config = dict(
    n_layer=10,
    d_model=256,
    n_head=8,
    n_kv_head=8,
    head_dim=32,
    d_mlp=576,
    vocab_size=1257,
    activation='geglu',
    norm='layernorm',
    norm_place='peri',
    norm_eps=1e-05,
    positions='rope',
    rope_base=7100.0,
    rope_fraction=0.25,
    qk_norm=False,
    attn_scale=0.177,
    bias='none',
    tie_embeddings=True,
    parallel_block=False,
    extras=['capped logits'],
    init='uniform',
    init_std_qkv=0.0492,
    init_std_o=0.011,
    init_std_up=0.0492,
    init_std_down=0.011,
    optimizer='adamw',
    lr=0.00182,
    lr_mult_qkv=0.4,
    lr_mult_up=1.44,
    beta1=0.9,
    beta2=0.99,
    lr_head=0.0084,
    grad_clip=1.0,
    warmup_steps=239,
    schedule='wsd',
    decay_fraction=0.81,
    decay_shape='sqrt',
    final_lr_fraction=0.0,
    batch_tokens=65536,
    seq_len=256,
    doc_mask=True,
    train_tokens=360300000,
    steps=5498,
    dataset='wikipedia_en',
)
MLP neurons of a small language model. Each row is named by its layer, matrix (down: output weights) and neuron, and shows model dimensions 128-255. Each number is 128 + 24 x the weight over its row's rms, rounded and kept within 0 to 255. Numbers have three digits each. A neuron's up and down rows have the sign that makes its largest values positive.
A block is one neuron, or neurons of one layer that tend to fire together. Before each block is what it responds to, as a language model described it from the Wikipedia text at the highest values.

The "19" (sometimes "18", "15") starting a four-digit year, usually after a month, "in", or "(", e.g. 1994, 1965, 1913.
L3.down92:125112125111114093148111141146096119128149131123110110119138122081096124099131131110095136106098132157135109137112104157115111171130103128152173118170125129135096141184128122122141150147109100082133075100083084115112138124119183126139145174131112123149118128114125114108150104103130125119090106172175119175126091116144105131157118121133124110140141089136091100095161096099111144120120
L3.down109:083122103105090126116172110141124105132115096140119148145141104136109159150106175150107154128109092164105172144119081111129112088128122149140143148133121114132130138154124181117153191091129092130152126119115121156106131084084154129146124110125140141120135139138116126143133137077114166126148133109160131155138124134135135114149105148120123123130122091128120090138101119146133160136095
L3.down474:126176139121122146130126131138091137151132159157106145134111136173131135126128124101128127106080113130104142133111108109116119116098111150167117134116142144116110118115127150121130124120109185125155094108128126136112117119148193118130104129106143133189114089147121115120156139131118101097136120134109126158141132122132114088137108149147105098146098147132113106116123122174136166115099
L3.down539:129096097107132103167105111157128107111133138102111164113146151147173143128143137105121083122094089148077123133136116066125140083141120120173142119162134144137130111148124116155127121143117106082128085121094159126112116121137099147143124092128164137166142134136145113123106101114147111131134165142152153105124160113102138121175116162123077153137135122155093094093087130130146140138134

The first two digits 19 or 18 of four-digit years, in dates, tables, citations and prose, e.g. 1982, 1842, (1968).
L4.down6:116168110120154104098123132100173107117155115125163120135156119151150124181125129118117087159117147143119140097116148163096156151128096116110122103183135139109130103116154124176162143122144107162170137137116137121107134152140154143150137147142122113093129103099093147121098132140129074100146144137140092105124097150126122135121136140174100132185094126146137103145169066151120133110160
L4.down11:111122124118128149112100151144117142150093137142120155105129137126129135135133186099140103135115158104153105130172090168133129127116136153166143102129157143132156153113128161081121118098083157137150110122092113110118144168098130099110101124183123124126114133161154180139132118102104144137133128086178169145127155140145110121127145137125101116147131126082119149126121110104169175110111
L4.down81:145181179066121151154105125133117099156101107135156150101100091116135147116183172147160135132147115115117090124149118115122126143115087104122137108138108126095123166126130121145108139186149138109111119102136102146169085146085145124121106113168137139144157127151157149187142142157102113143086095170122102152146139160158130103133115154132165145146087108150129083179124132113155102140141
L4.down101:168159136122188175137117165154108100136143147128151121117090163110125115118142140126113092129155139117148136102125136167107138134107145096160146145111083174133096133165153145103147133134111106131131063087131112112177121104075139153109103111122178188104133101133160126110130113121151091132108140114097126147159133175114119127158108140123134124172126149123120097143091127118168165113147
L4.down113:138168078114121105153118092071173132117067103111118106103128147105110170140152121135109112101126134137103119145142089107148134161152145132115131114138119109139129111214116144119089137143120104100126085092121146166123119108157148093167147092117160103119100140109184122131122118137107128131090131135154117150094155146155133141137080160138142156131132113153093143122109081153119115070129
L4.down115:122155106149134121140095158126172100147115118097098129127139094093154143126144088128117159154138177135133127114095146104113101121150128143118142090121127108151148129134181156122131138132147115138114125107133106154114119143103152099115112109121093137114131134119167129161129108117090195119116123122191127156107156156135140118112121116148169123107125114140111092131126064089130144096137
L4.down117:175122112141143124130174147138170136119155137147119133131105150084134060135175123154138113173120169171160116095163134119075097112105108097142146119138122169126096166141117127142173095116117144124134103046137131148150088125120158146070119124144125128162129117114117143143136138173117136080114137121142138116142148122135136167114143128084147135145118112108117121085126123118160156081158
L4.down226:106133138154095170158119111100134130121135099115164146121068124132148137129114108172106121089137160125114086117139156132099099120141118145114150081139136146154156134148083157125127089117167132143114101162115117153089092169152172145155125163129149137140098080162139114147098120072142125133144163179137116175157123137131114094124094130117153086159107115086160126136119096094186105133142
L4.down253:108150105113135102132148135149110194111135110113097158100137141155102118151118093089116110144141140111119150131119127148170147147100127131119123143140132125169125134125141096113143179125142143111175107084112092102105163136145121122156111115105160154084138111145175120124113125159096103106147126072133127103098110112187109136141160085108146124141156123107134116149157089148167110115140
L4.down301:169155195144145110128138141101123130129147116111111123093103107154105134106113137158104125106117150178155132161122124140091129132175126107114111120118122169133114126131171172137098112144140151088141132109143114122132089127126118138124151113127107171114121113110129152172083119137092138148158081124112161093060124107134072103120149096101126162124122105119135147114118141121160162113091
L4.down332:129143131132127087171109122162147100149150113119098111129155146111183161098131140108113110150138109092142157098151157135123088119103099153123141126122139143153128129135122128149148083144095215131134130074171114115135064162145119155117120089134104132136102141146152180114122129142133134104151115114147100110125112154077148131123108150121172154113148166085134159104110157115113145127091
L4.down381:124185119115124131158135112120115094107103102103092160139094155151135100129128139144057130125132128080160170103156104131117131142126130132111147117126131129136144131168118149109159120135137164088096142134134130145097107103134166105122118090104113160148107111168154157140158121113143133115111091121127104123151141117156156084130106131114120111140057126171098132125121065088136148121123
L4.down430:158107127132133155140108134154125152156110120137160144123130145124149095136162116104139137137179104108150145116135124145099152131154118119131126075172140152081156106107101159096132123165105150122083072103119120169095123146120128148164157168152118118147131077156143134102115137094127155081141154132140140100111123139140114144141109153095143090131111103135101129103120054111114107110129
L4.down510:132091158135139131098146093136152106133159153145156090151124106084131029166131102134138120171139123111080110153127125137091083108149124143115122124157115128142125134106115159121094128151124105113128145127147135118087172129152144129110176118129099121145138121152142120095140160101082151094093151121109113083156139140128163085116143124116143145146099173116168105138122105113096118113114
L4.down548:128148111113089149102095114154113124180152139155159140126117128132152099117142118106150121118111126117106133125102122145129145144065120163113136134117165145107120121114146111169150134129094166137136136103136124114080147109178098125113095095140141136111125150151136151121106148113134135129123121127152125122140162167158106116143131106089120091179106142111094149090119129120056117121146
L4.down549:126184147113102106139127135126123122138099127118107103146117175067137086160131144128149124130091134148108118110151158099099120112075111120074174098127107125133112181139143130085148105113129142110133139119124135128093106091100139140138120134094111118139140146103137111121144102129086149119136153164118162150133168090129138180162136134085133125145112143145128131151137173084148177090109

Fires on periods, mostly decimal points between digits in tables and statistics (−1.7, 58.97%, $84.30), sometimes sentence-ending or abbreviation periods.
L3.down11:101122086135148119117135126143117166120117142150146112096074161150121165146139138113146077134106148103121166105075138107161137151105107103109161120152110132130144164133124115113139112095106116104139120115112188111138144132134138166159128151081092184118134138146095182106109107141142147131122143112118163095119187079117130131139107085119128105136110143134129142136197166149144134140111
L3.down32:118129113126143098116149148128151163152140109165128095115151143140146138094103127124177092122098185156151147129099142094113117113109081103124076148175117128152122171136131112117106157137084094151158151120142182082113117151081126151097129149125129198105128130162142122110101134115127163138113161127106149091118165136144137103138098118119110104137118131116138123094176160110151147139117
L3.down135:123110138166126096114146137121103137122155117160104102141103099105118099153108094091146093129165137165086111099107141122121131134140114132147106108105136129142162142140116163088135116118139111139149138143134146121153180160151132095086096165170146118089113104147137126113128131150121114145172178114167121128074153139151150098106144160119113095098124134098144110112111131118122172148149
L3.down564:110150122104111140106146121139128154104094130108124114088086188098136149122168137151137115145078130117133115086139085130135096159105095122081113145188101139127115135114171130119122158137128137145153141125081150102090102142125115137123098122103138165113132110101118130121124114176158071170138136112146133147163180147143156187114138097131137121122082151158119142131147158105161129071146

Inner pieces of multi-part numbers, such as the decimal point, score dash, third year digit or middle digits, in tables and dates: 143.1, 1–1, 1968.
L7.down474:125139136116125121089140115167142101167139168187138116099130155082099122139140130111151152133103114117130193163170163077087085144127119161087138152130118119122175142084143112093120110149102147148089144150136135116117137150112115122160137089119116139140105105147153155138129131157138126139167115126132115133119128137082146138109104061154089166116143133117166082146136155125103125118118

Degree sign after decimal coordinates (116.39°E, 88.52°W); also middle pieces of oddly split words (nex-t, app-ear-ed, headqu-ar-ters) and year digits.
L3.down165:098148134138089088132172150145060101119144145126110122152104127156143129130113159199128125155132188103116154097109098154128165124108109099115105146139118122140121152135171141108134148120121140094114117122148101152129138106126110126145111125109165178165113111150137153124143144095138128146155142108156130090146133119110155076134120128082123153118111134139144102132169103081140111139095
L3.down285:134166132154103115076112118117138154129118115101100129142097149183095147106146097160138159150095144141137090126126144080135129093136093124082071138126133139137122117127131157123127120129157172100117129109164136118159129119109124112147123122115141169143095127081167137136151111162101133138151110108138116125123119157123131130142145131094143150139111130086105139166136120108144130158121
L3.down480:149158086131114060164171151161132117125127120147115103181115135185127120144127163106116133110108114127125147153084133121137097132111111088126136132113151123124149144077087099122146118113133154124172098120162166139100107119129115131099190149182122096154094133148168156135126154147149138143145155135169100107100104093100145091159147104138124148148106148131140119138134147141158081149099
L3.down530:116088113128161078163106122114148152136114134129123143099096139139115151174153138137090136143137157109142132144121180103101143161146173172137130126139123126121136172180132165153124126136111167133112107140116073127137134118126126124124150114146141135113148171110107143118107103091113132140089117112150156117116114091136074122113103140092152137142124138122091113171137088147115136084072

Fires on seconds marks (″) in geographic coordinates before N/E, and on paragraph breaks and === headings that open a new section.
L4.down5:121116136082105094114105167095131082134130099150094126160114102101120082117124136146191127085105144158128150098125136151141135089127181121118155139117162124141118167133105117118125126134152140149135164162119120144090195186103121141146111107112115150138138124113105114117108137119079093114139082135086119132146112132114091149126146144088157110140119161123159089159117140099146127133111
L4.down7:122131126129117124123103133127123129151133169170187146084072089171105165118134139146124097118105130152149091170145114152113089121150142143136076143079124131098120140099130150083146104136127106136108138112132118178115162144145124136151145120116122125094117159119154129156158139116154107154136139162150133162105093135162138084107105124116121141096119157108152084180097139158104152150169
L4.down17:109149092138126116074126090123116166106136124136138168143105129122157138119139124144151149110090167137176140156115114130142135128123101170079105148139160124132120154112108113112121116144086129079138148137133122105148151115126124142157109152118147155113173123177144167133125166094128122121177112125113126109115144182138154144143101119083156137126143102118087128080152121088143158108136
L4.down37:117114118098138165053117146133073144136139125135117151172127134161127066115144088173114129119134086125170146152098128161121140118145117144127116120108109161104137118114098126110137098133087152103126115141146123169092098167100161124123131149138167084119132151170125127174167156106124099090142112130117154098145178118154106177112111101114088140126157131143149140137110127137169180118147
L4.down40:120104121094082115135181123125113140138162126095122160119107142165083133130185137151136112124108115119120115162148105113166092145131157159121073113111093141133145139114113149122109103130097136112097119126154125191124133186154133130113133187164153146112086150161098134109105113131110139097128115100098128105150131135164102167133131103121150155119158165125135158134136111127165132146123
L4.down95:176129104106110131155154103114089129104161100120166137127106143149155123141106109134126126165178098105065143143106143161112123115109109131118146127085109142162124104156128148101130102132078128129134120118117124145149136150152152094117100171139126124130097159110141150176063150121105133102163137125101140121119123157089107136127131130133128159146169106142105131133147139157146114126098
L4.down152:092130156137166149128134152124106146139137147167133144088143101102140128134156091161106111110057119105158106190092145108126126150136110116134132138092157135116128131104139140121135107103144101122123140103093107137105147098132107169175086133151084108134103139137127130163118122119148118137156151127129150106151140143153141141138136127147143148158127107104107161176112075136127107125087
L4.down177:131103104116137127125131139173085125162106105133169155130148143117137147159138166163131107138142105112098153139087121164134123131087178108097151194125108146155125102129125130123122099149106118211089133116128113156130130185104070106127126138135132126158089098151138134155108155165111112134114119137146123130134136123112145117125118146103150126116132143143155185112126135136102128114142
L4.down200:119112157109118134146136125128123092112159134142098140141141184105130106134109125102164096139137156137153140145107138154145154115075159109133170109142079165105120165110140126147096111133113157164113117104136159079128131141102107079135116126153173116111151130138155121163099159124127115117108142088143115157087078128117146107154153145100105127149149147136128122127114134160082094128138
L4.down378:125143109160112129137150094114139132146132133121119161098122171135149146126134120134104096096108150154121157127157123101148132092085109084142134147137151167123136155157108128083127148118110121078149134151143130147101126110124098140135153165133145124111161138085133116133117150134121146074114142132124126104117177136128165098135122101062150136092103118131072143153105138105127107147147
L4.down403:064101136085132105129122075106094173154153131147140097130133126087151158177086142163107126081143111096121131106112165139149103124103135159141140100150172087105147168099126144056100066130116136117111133152128152061145167135103127128138127161120148136110098128130184164155122113127114100151151119090123133135144139146108136127119146090142137104118167160128121149152143140161118118096127
L4.down467:133115145128135155086168105157139167105133085177120167134128135141125106075153154143164154116157124129146118115168138144121140152100090113146123134146137122111144150140133132123122108109080090126122089096143074090159121124110139102118158145084149118122133096140145099067111120139167122136122148088124108120072126173125150161144131104097107116130160114101113140118081106117112138152158
L4.down511:127143138099147093108156102139125143154194109122164137132096151126125103170111134107150105130091107162135161115120101155151119147123148161130110108135140106144148111113131106187119130119100138153161173120138139137125132126123185122098100128149153173137130136129145132171092107147112119104093114157123130124122120134135141133127135164098136169127131124088139124155141107126086148166119
L4.down512:105157121114117120083123127097131116112130132156123135116157096153138078165167119143098155111095156161137153125143132125119153115158115115149131137129102130153117122155117099163141151085092129150129162128118118157096126117126160155128126111112124167113154158179071147149145113128131106117139124121088116115131172114165151120116125117071079133104137126122154177138163157156120176113102
L4.down515:141123111119124086122125137178093169115134158112111124115087124125120114140154144168113130168123126080104111114121126113127110119138145145112132112134108127124131117097113184144135109151130099067135162106109091088136152118112158111113099133141129127160148142136148083146141142166076139134118121079164116114111132061120174107157091101168166140108145160111109106150125096137153133206087
L4.down533:091179079132100111091126117144088122123126117102161141125101137159123141093147120133131136157142099140094167089140097124124156145123085123162140141164147167144145160099116134118145105123128143071132125115167135117105122095142136137121157104102150129123101112116092150101116118129126134145150136102112145160089119113139135146138141134166119106118147171100175122128152122117131168096065

The token in or In, mostly the preposition before dates, places or phrases (in 1939, in San Francisco, in love), plus word-initial in- pieces (inactive, Inc, Interagency).
L3.down272:116107135166142146160125120133138129092075154100124097161125128155164109097114136104103150099139152131108133114120177089135104129142109148158115137152121148147114091135108127140127123114146116162100127100116114129131142127185122141075144134173100123145113157117115130126125110109123150117135156143156161141150153091170135116099086105167076099073142131131134140151101127122134153096133
L3.down315:134081168191141173127107128176114138103091148127129141131111149114129152144138147164091135118133094145122114110144130107084099135098133200164139139148091124123124114167147131140155128114095133097104112179117082178118131088134149104128125120143143105182129068168131125122115118099120175135109109100104141151126162102124135119095106121129100121041161140102115135144114135143120169133128
L3.down318:105105111170119136104133131137115142109118126111112115169149105107171138130101122154124118139098133120179119149093105160094141148116177147157138132120099112118095135144124150119127130122132113095153121102130095126152099091113091117108141116116146124135161084153179184117168094085137115111112103089110098135110146156110097151134108131068114116114158109131114083102152113159142153168125
L3.down362:142107150146137162094141127095133138105086128141110084126123100134115108126150140155085153137128114104110082116133157110110099135137118128119103184135123134095151062154118131125126173162094100107134133104111160118133093099147086135157134117120170073153139096122137141133139120082109141105110127115166170148108166121101087118101129131122110135144113152141121124142123144141072100135143

Decimal points (sometimes commas) inside numbers, mostly in tables of statistics or measurements, e.g. 119.9, 7.2, 59.27; occasionally name-initial periods or word-final pieces.
L4.down83:116136163134172087096121145140132081118134168135115128115179142107148141071140150161152126130102092102151159127127142116138089118105155126135132167170129112140034144113174116170141118137057127121104150119149111118128103145159087134137115097114155162109127103132141136130133109144126123163110104106085110147116118168109117126167110135140096138111160129155152137121144086128125121147108
L4.down107:100146111123138146090112085143159122156130077077126144107142109141171121162099139134137112122148109079085111108144145112101105139090122158133090105120096173116125099117146099176124141145102114145133158142114126158141117122153140170120117187095101140139123118124134144116141090140121111154121133133133103105109120162130157124138131119097151124110163150161117139108143156143157143118127
L4.down110:141126143102104152133140145105122117098140176129113108126154105153161099150103125159152098144143153139148095144121073126099131176127119139192092142151133168178096119069151131137144106134115111128159136105162106123126159134139103128097111105074185157130116157134122144097108132121128131161150115151161164131136139148105140152096151148143123114164100151147171118150146139107095127117121
L4.down131:159138107126138102090153152165063137165097135135115123146140137121134140126115139119122127165139145100124120101133108098160127133150134174175086154150108110179178101149093114167144129156111143124156122110108071109153154134154100124094107113116128144163124109107113153119136150172152144140117127104057151137119135149103179138096089136139120113113144136092116123137122142150113204148099
L4.down151:104176090155152083159114113162092114086155100090071107118133109149120145099105113121101130132115095101153127117124150138118099137147145119096138129141144088132152138096144113146109140122145151143118140168091173136127127108151161125166120076111135110147131117114113186063128117129124096104139122126118147111127136130094127118155124178124123128116171152141102090113142151101083126116117
L4.down225:131127152135114154133149079177100175125102140117135149080132112139141146076159116159169147114147144144126092116111092113109114148151138117175183141115123136126142161124135124110139134145140085133085125132111120106132172119103139137163122119105118121144107109174134131080133128109132102094103143083109125122102088096127138121127148098108164106112080116128162143114161166123106097121144
L4.down239:100074099146155149118096104126070133127129092145113093098114093124133131129166157121139135143117166123161116140092132130098110174148122128166106120183119082129137109135099117139160126152058135101130115113136103117101157089121133132112110109155139137107135109133159091092169168143085151129147146137132146100102126142110148159077175143114113143129107144111156148132121039151124140111156
L4.down244:126123161126155106136150103135119110096155152164135143104128090163143155110161113127138149133130171142119128082098132137137139135125169150121124138128132153131137122111151116164163163156140135142094134155148110134183108141158156091139122092148083137129116140088155151142079116155142105133129137152045142155130145152111138150127122149108103154105131090129118168125135170086141104134162
L4.down322:140148131083096165143161127135180137097160135084135151148150145139120108094155089111134176143131123134083115156145100133133141141125119121117122108106129129137130139128178101126167065098113128134125158159146119128100097135154180115070127132114143108111118102108133154137099121148107121144109136124156093148145113114163140130129117089063168155169112112111177129103138083136118137142113
L4.down338:153094103121145145134126152120171151128129137075135161157159106132149181156146140105168146131146135086106155115078148128126140112135162132141155138175108170148140081103165101161113088169180099142101130123109130097102146165173139133113130118106107134166130159140110119126121131141092113115132116131101135116073139147086117138142146100117160135205159123151120123170127179147118119126114
L4.down359:135143101134075170118130130159151099086168104155146131117145065135163132132137131124096128187167074111082155102175087148103148129140122136119107131142091137162119127158132119103111139127092136101109122111121124117175145133123127105100114152149103168127139117108130126168084126132131144149158134144154142082109158122110109151116135123100141155142135112142135137114173125106150127114138
L4.down388:128142099150115123160100148150163143156125088171140123146123107150147159119076135108118117156142122154136128111129129096108122117127141120144154155109189124116170153122118119154153137102107139117102119149107133084142141109142134149109091107095074146167123125127120134125115100128150149105135132114083079147158094126096093132134141126156076100131136096100160074111151114121109126135126
L4.down394:151156109137065116150104144136138122111103160120121164109107126105148148085144116102125150126153172132162128113092113131168135106149103153104117130139126146145135152137156154115161155151117136084135175138149149137161139161111170103121139114114092138103118140132127119120119090125124157153141116179112123160124134118133146106139073191129103103099123088103131185121114150131113142073118
L4.down442:122147097128148135139110166143113123063174115159166162124117135166117144145168151116138143132141155119127162138088135096150157141124150113134125165088127114174119132146088077131156120089113099120114112120115163130138091153107094153128103107101131134109092138112150138129107098127107066136141100112128115161103120152158120136192137143126128124145140162114155164132143133139130159152099
L4.down516:106105144149148120103138161167139131105115100122100144122104176113127156114171179081139144145118175124138177090085153080123117156113112127124137137189157181123098111115077127162149096146087141107094146140093148161141173128138125139129106114110131143133107145142157131108132106099108128115170132096095104124120127181139152162103117124150079167134140108089172163132165141113119100145154
L4.down574:129148127100156153100149108145090147173176119136124130139119172101138113139171171133138156158155113133117106142129152124126115129137156137117101111117119144165132095123114106128125126151118127159121149136158129129136111153131135087093116126149137100131107157120107128123162139175127144137075140149117159121135095120110118168106161138171083170103096122143110140111103104096120149134117

The piece "in" or "In", both as the preposition (in the, In 1931) and as a word-start fragment (internal, inherited, Ingmar).
L7.down138:148088070148115135139123160150141150107126131135116134151102128101126133113099098124097111139154133113100138117117155121098083120126098164174127134146096145105122110109121168130115090120128121133122102135123133121114113100145123142128137151106098135132102144093137118104090131124130153149117123094163167124132121118121088121140093141141143089042138080102136104131100097126153148164170

Mostly a lone C or c beginning a capitalized word or name (Chemguy, California, Clydebank, CEO), plus minute and second marks inside map coordinates.
L7.down245:125142115118158158122131126128126139116144138150177105103089137114115116125092105121119098147118117146161131161107100141108130139169106114094187107128126141117148132136160118131121106148106085136163104097115141108119151147086158099168104105131101096089086131139146104143106103101151152129110136099138140143127140125145130144113099120137123094113131086103151154142134124142102125137146

Fires on "in"/"In" as a preposition (born in Seattle, In 2016, in fact) and as a word-start piece (Institut, inscriptions, Instrumental), sometimes min, trans, pr.
L4.down20:103161111149139115159135111145153147185097131144118140126130141125112140133095045149138089103151152138117104113091141127119153096173123143117126161171121126099113079162130099083159168128098103108149145131140158134103137128102129145115135167126120129122075132094139131171128144103121112135161152095168139149100136118124113129109094127120108109147121138132154100104089121150138135157142
L4.down88:126103158144157170081081135174152140125139127139139145148102098156148127112127131140123128085153150166104079117129131127116143109135148131097114132101114118118149111141154132099106117124139112163139097105118114150114110100119143113210133149168122128069155107133176149148153125118130128119122135125151154131097149111147102106112164082111110131143129094112126144158128093127130122109156
L4.down100:141125107133151129118128100129122142112064127111123138106149108101139131133131143109120159116141153097090151139113158082116104146144130087117155171119122125152091104119123175114128129121152182169164114107110134121126189137122072128053132095105121114127112140137121142075150137163179142145123168082123120135130134154119095100117130079130088144118108126156118106157087152145163132115121
L4.down122:091087102114148126126129105144113084151120129132104150107138137111107136130108109124094126142145138123125118140121132106140119189128151150103129177138096171073098104107128121136117115106122102136131107130131118158141133115147113139093133138125166146116111138153136138118122111108146133148150163072133160149140147119120165121157110147135128125095146041131127146142071140165141136129145
L4.down150:160170140139148166124109120134083119127133158142137143141134151114102137079095097142099113136142137129148106114135125139131122106138151136144114124172161099139169101127158118079157128123083080137087097130131106134114120150139130177143086106118128090141171103117069104119154094149135126102145121126160139131122151077094106137160122117094089113157137127121163130157136147159116157124168
L4.down189:155116134164145116146131158157122171136143138153139155128107109114092087114103159175143106154133116158172101151109092126101106077151129135157146161160184132127142101125166172143112146118135118119117176094109156162136148071112119127135132127152137165071113111130111149110161122102112154119119140111130132120091149126092085115099138104107092140121099125156124144135089119139143115101136
L4.down194:140130172147117172147101107098146123126128117160138118163114117151189120125125109157113112143121134166149103106133119140118150146073164109097130141123140123114088114157068097157110126122153106123108117123119121153177138101133127089148118166126105110131123126127130134132187175085131131135120106138112130112125116112159128160080107161184132112115079135164065135105139156129123124120133
L4.down231:097133108102118109165080125167173114136108123128127125144132127103131136120119068128141117120150113128115155143120179155114129127088160095135110104159132143161122183101123121142110178094136111150160129156109122140158113084109103113100171090123083107097119052101113178093120139132139119133101137139114127131127087124124105142149076123088150176138137107123126058154160132103120135103153
L4.down275:141131147167170150140126093140141126162114199131119136084131119110097098116109108123088139149127124099113135085107158130143094126126105103113075119158119165149141124157082112104110101144084091127175156146151100127115112087124154112113110117108122093158133094155161149113168106139159132106115099126144107114114179150101146092146121105131152170100116093130131138149145142082163130161117
L4.down287:109139147088106099115104105172101120180132190120142100144142154115132157163129129164126132160123118128142100150091102113107118126108115104132144147114119134151124093151136120105119117141152138099129105110093103106158111113115085142110134139167094087119133123135149109116131151105088129161126165153100137113158114109093114146087117101139109149138122102110126129115123153097130178093166
L4.down330:121163150126127165201158128126107106106083147119109109178139118093138136124118110117161114143122123111115112142132108166139100128165115156113106121157142151139146125100144116150122125132125149151090140131123145142144147166134140143101127096105110143134079107163167133159109097133120121076091118136160136156099103113163118134105105163138131102151125117151201135150110120118102129137075
L4.down376:148067127169092110140138139149121121150130163117097118169132141129124127127131110125123155153140166111126095123136123106136124102141116163108145173125105143096077067153148130136144114078115117110139072128103129155163101097153138169118133145126119099120115124120169117131145135069130132132121153101146120139123143151086142165158159121113114120136175055110129127176105144117166143107155
L4.down478:171089118148134104142075132153134113080150127125138127145114099125125108114091114124134133103125125159138108096063137126155162102160149146136165106152121133104080125146107086112172107102147125105130151109102159142107111092117116146105161131095107124118168143121131158153089109115116127094106127095095130134120128131114103124159090123117110178097107091123101106157142132188159137159181
L4.down498:080143107132090140149133118143136119183156097103114165106160124093151110148134095087187110110120127133088130141182126133119121159102059114144116093148149095102122085151142131146135123112137100146136156141130175148140098136104126112135122147132119164148150143146128121172107115090128139125138071112125131135103103105129107167107134137127102162125170063113122128170159131127147112155128
L4.down517:092103140145115093134106154112112107111122137110133143162137120144132179132095124103169127070125160129160106127118135094161111131139154136109170155165126125169059120179124113102129126128131177133111112112106128112143147124123133105138128138098152170103103160123095171194127100118109124122147122082110134102104103081130095148160116128125176094152189102116169139145144092146116138140086
L4.down550:127122110119105128130113150131132155108136143141183129080130117113129137107146094154104134132178104130141160170142140112082145138158154166126112157116168145107148120139117108155142127126130102145128091155156132122126144108114105123107110096112104128118111121109115122158116080141123155109162114126103095132129115104114125127116141143090167120100144117145121094171137123098117142150100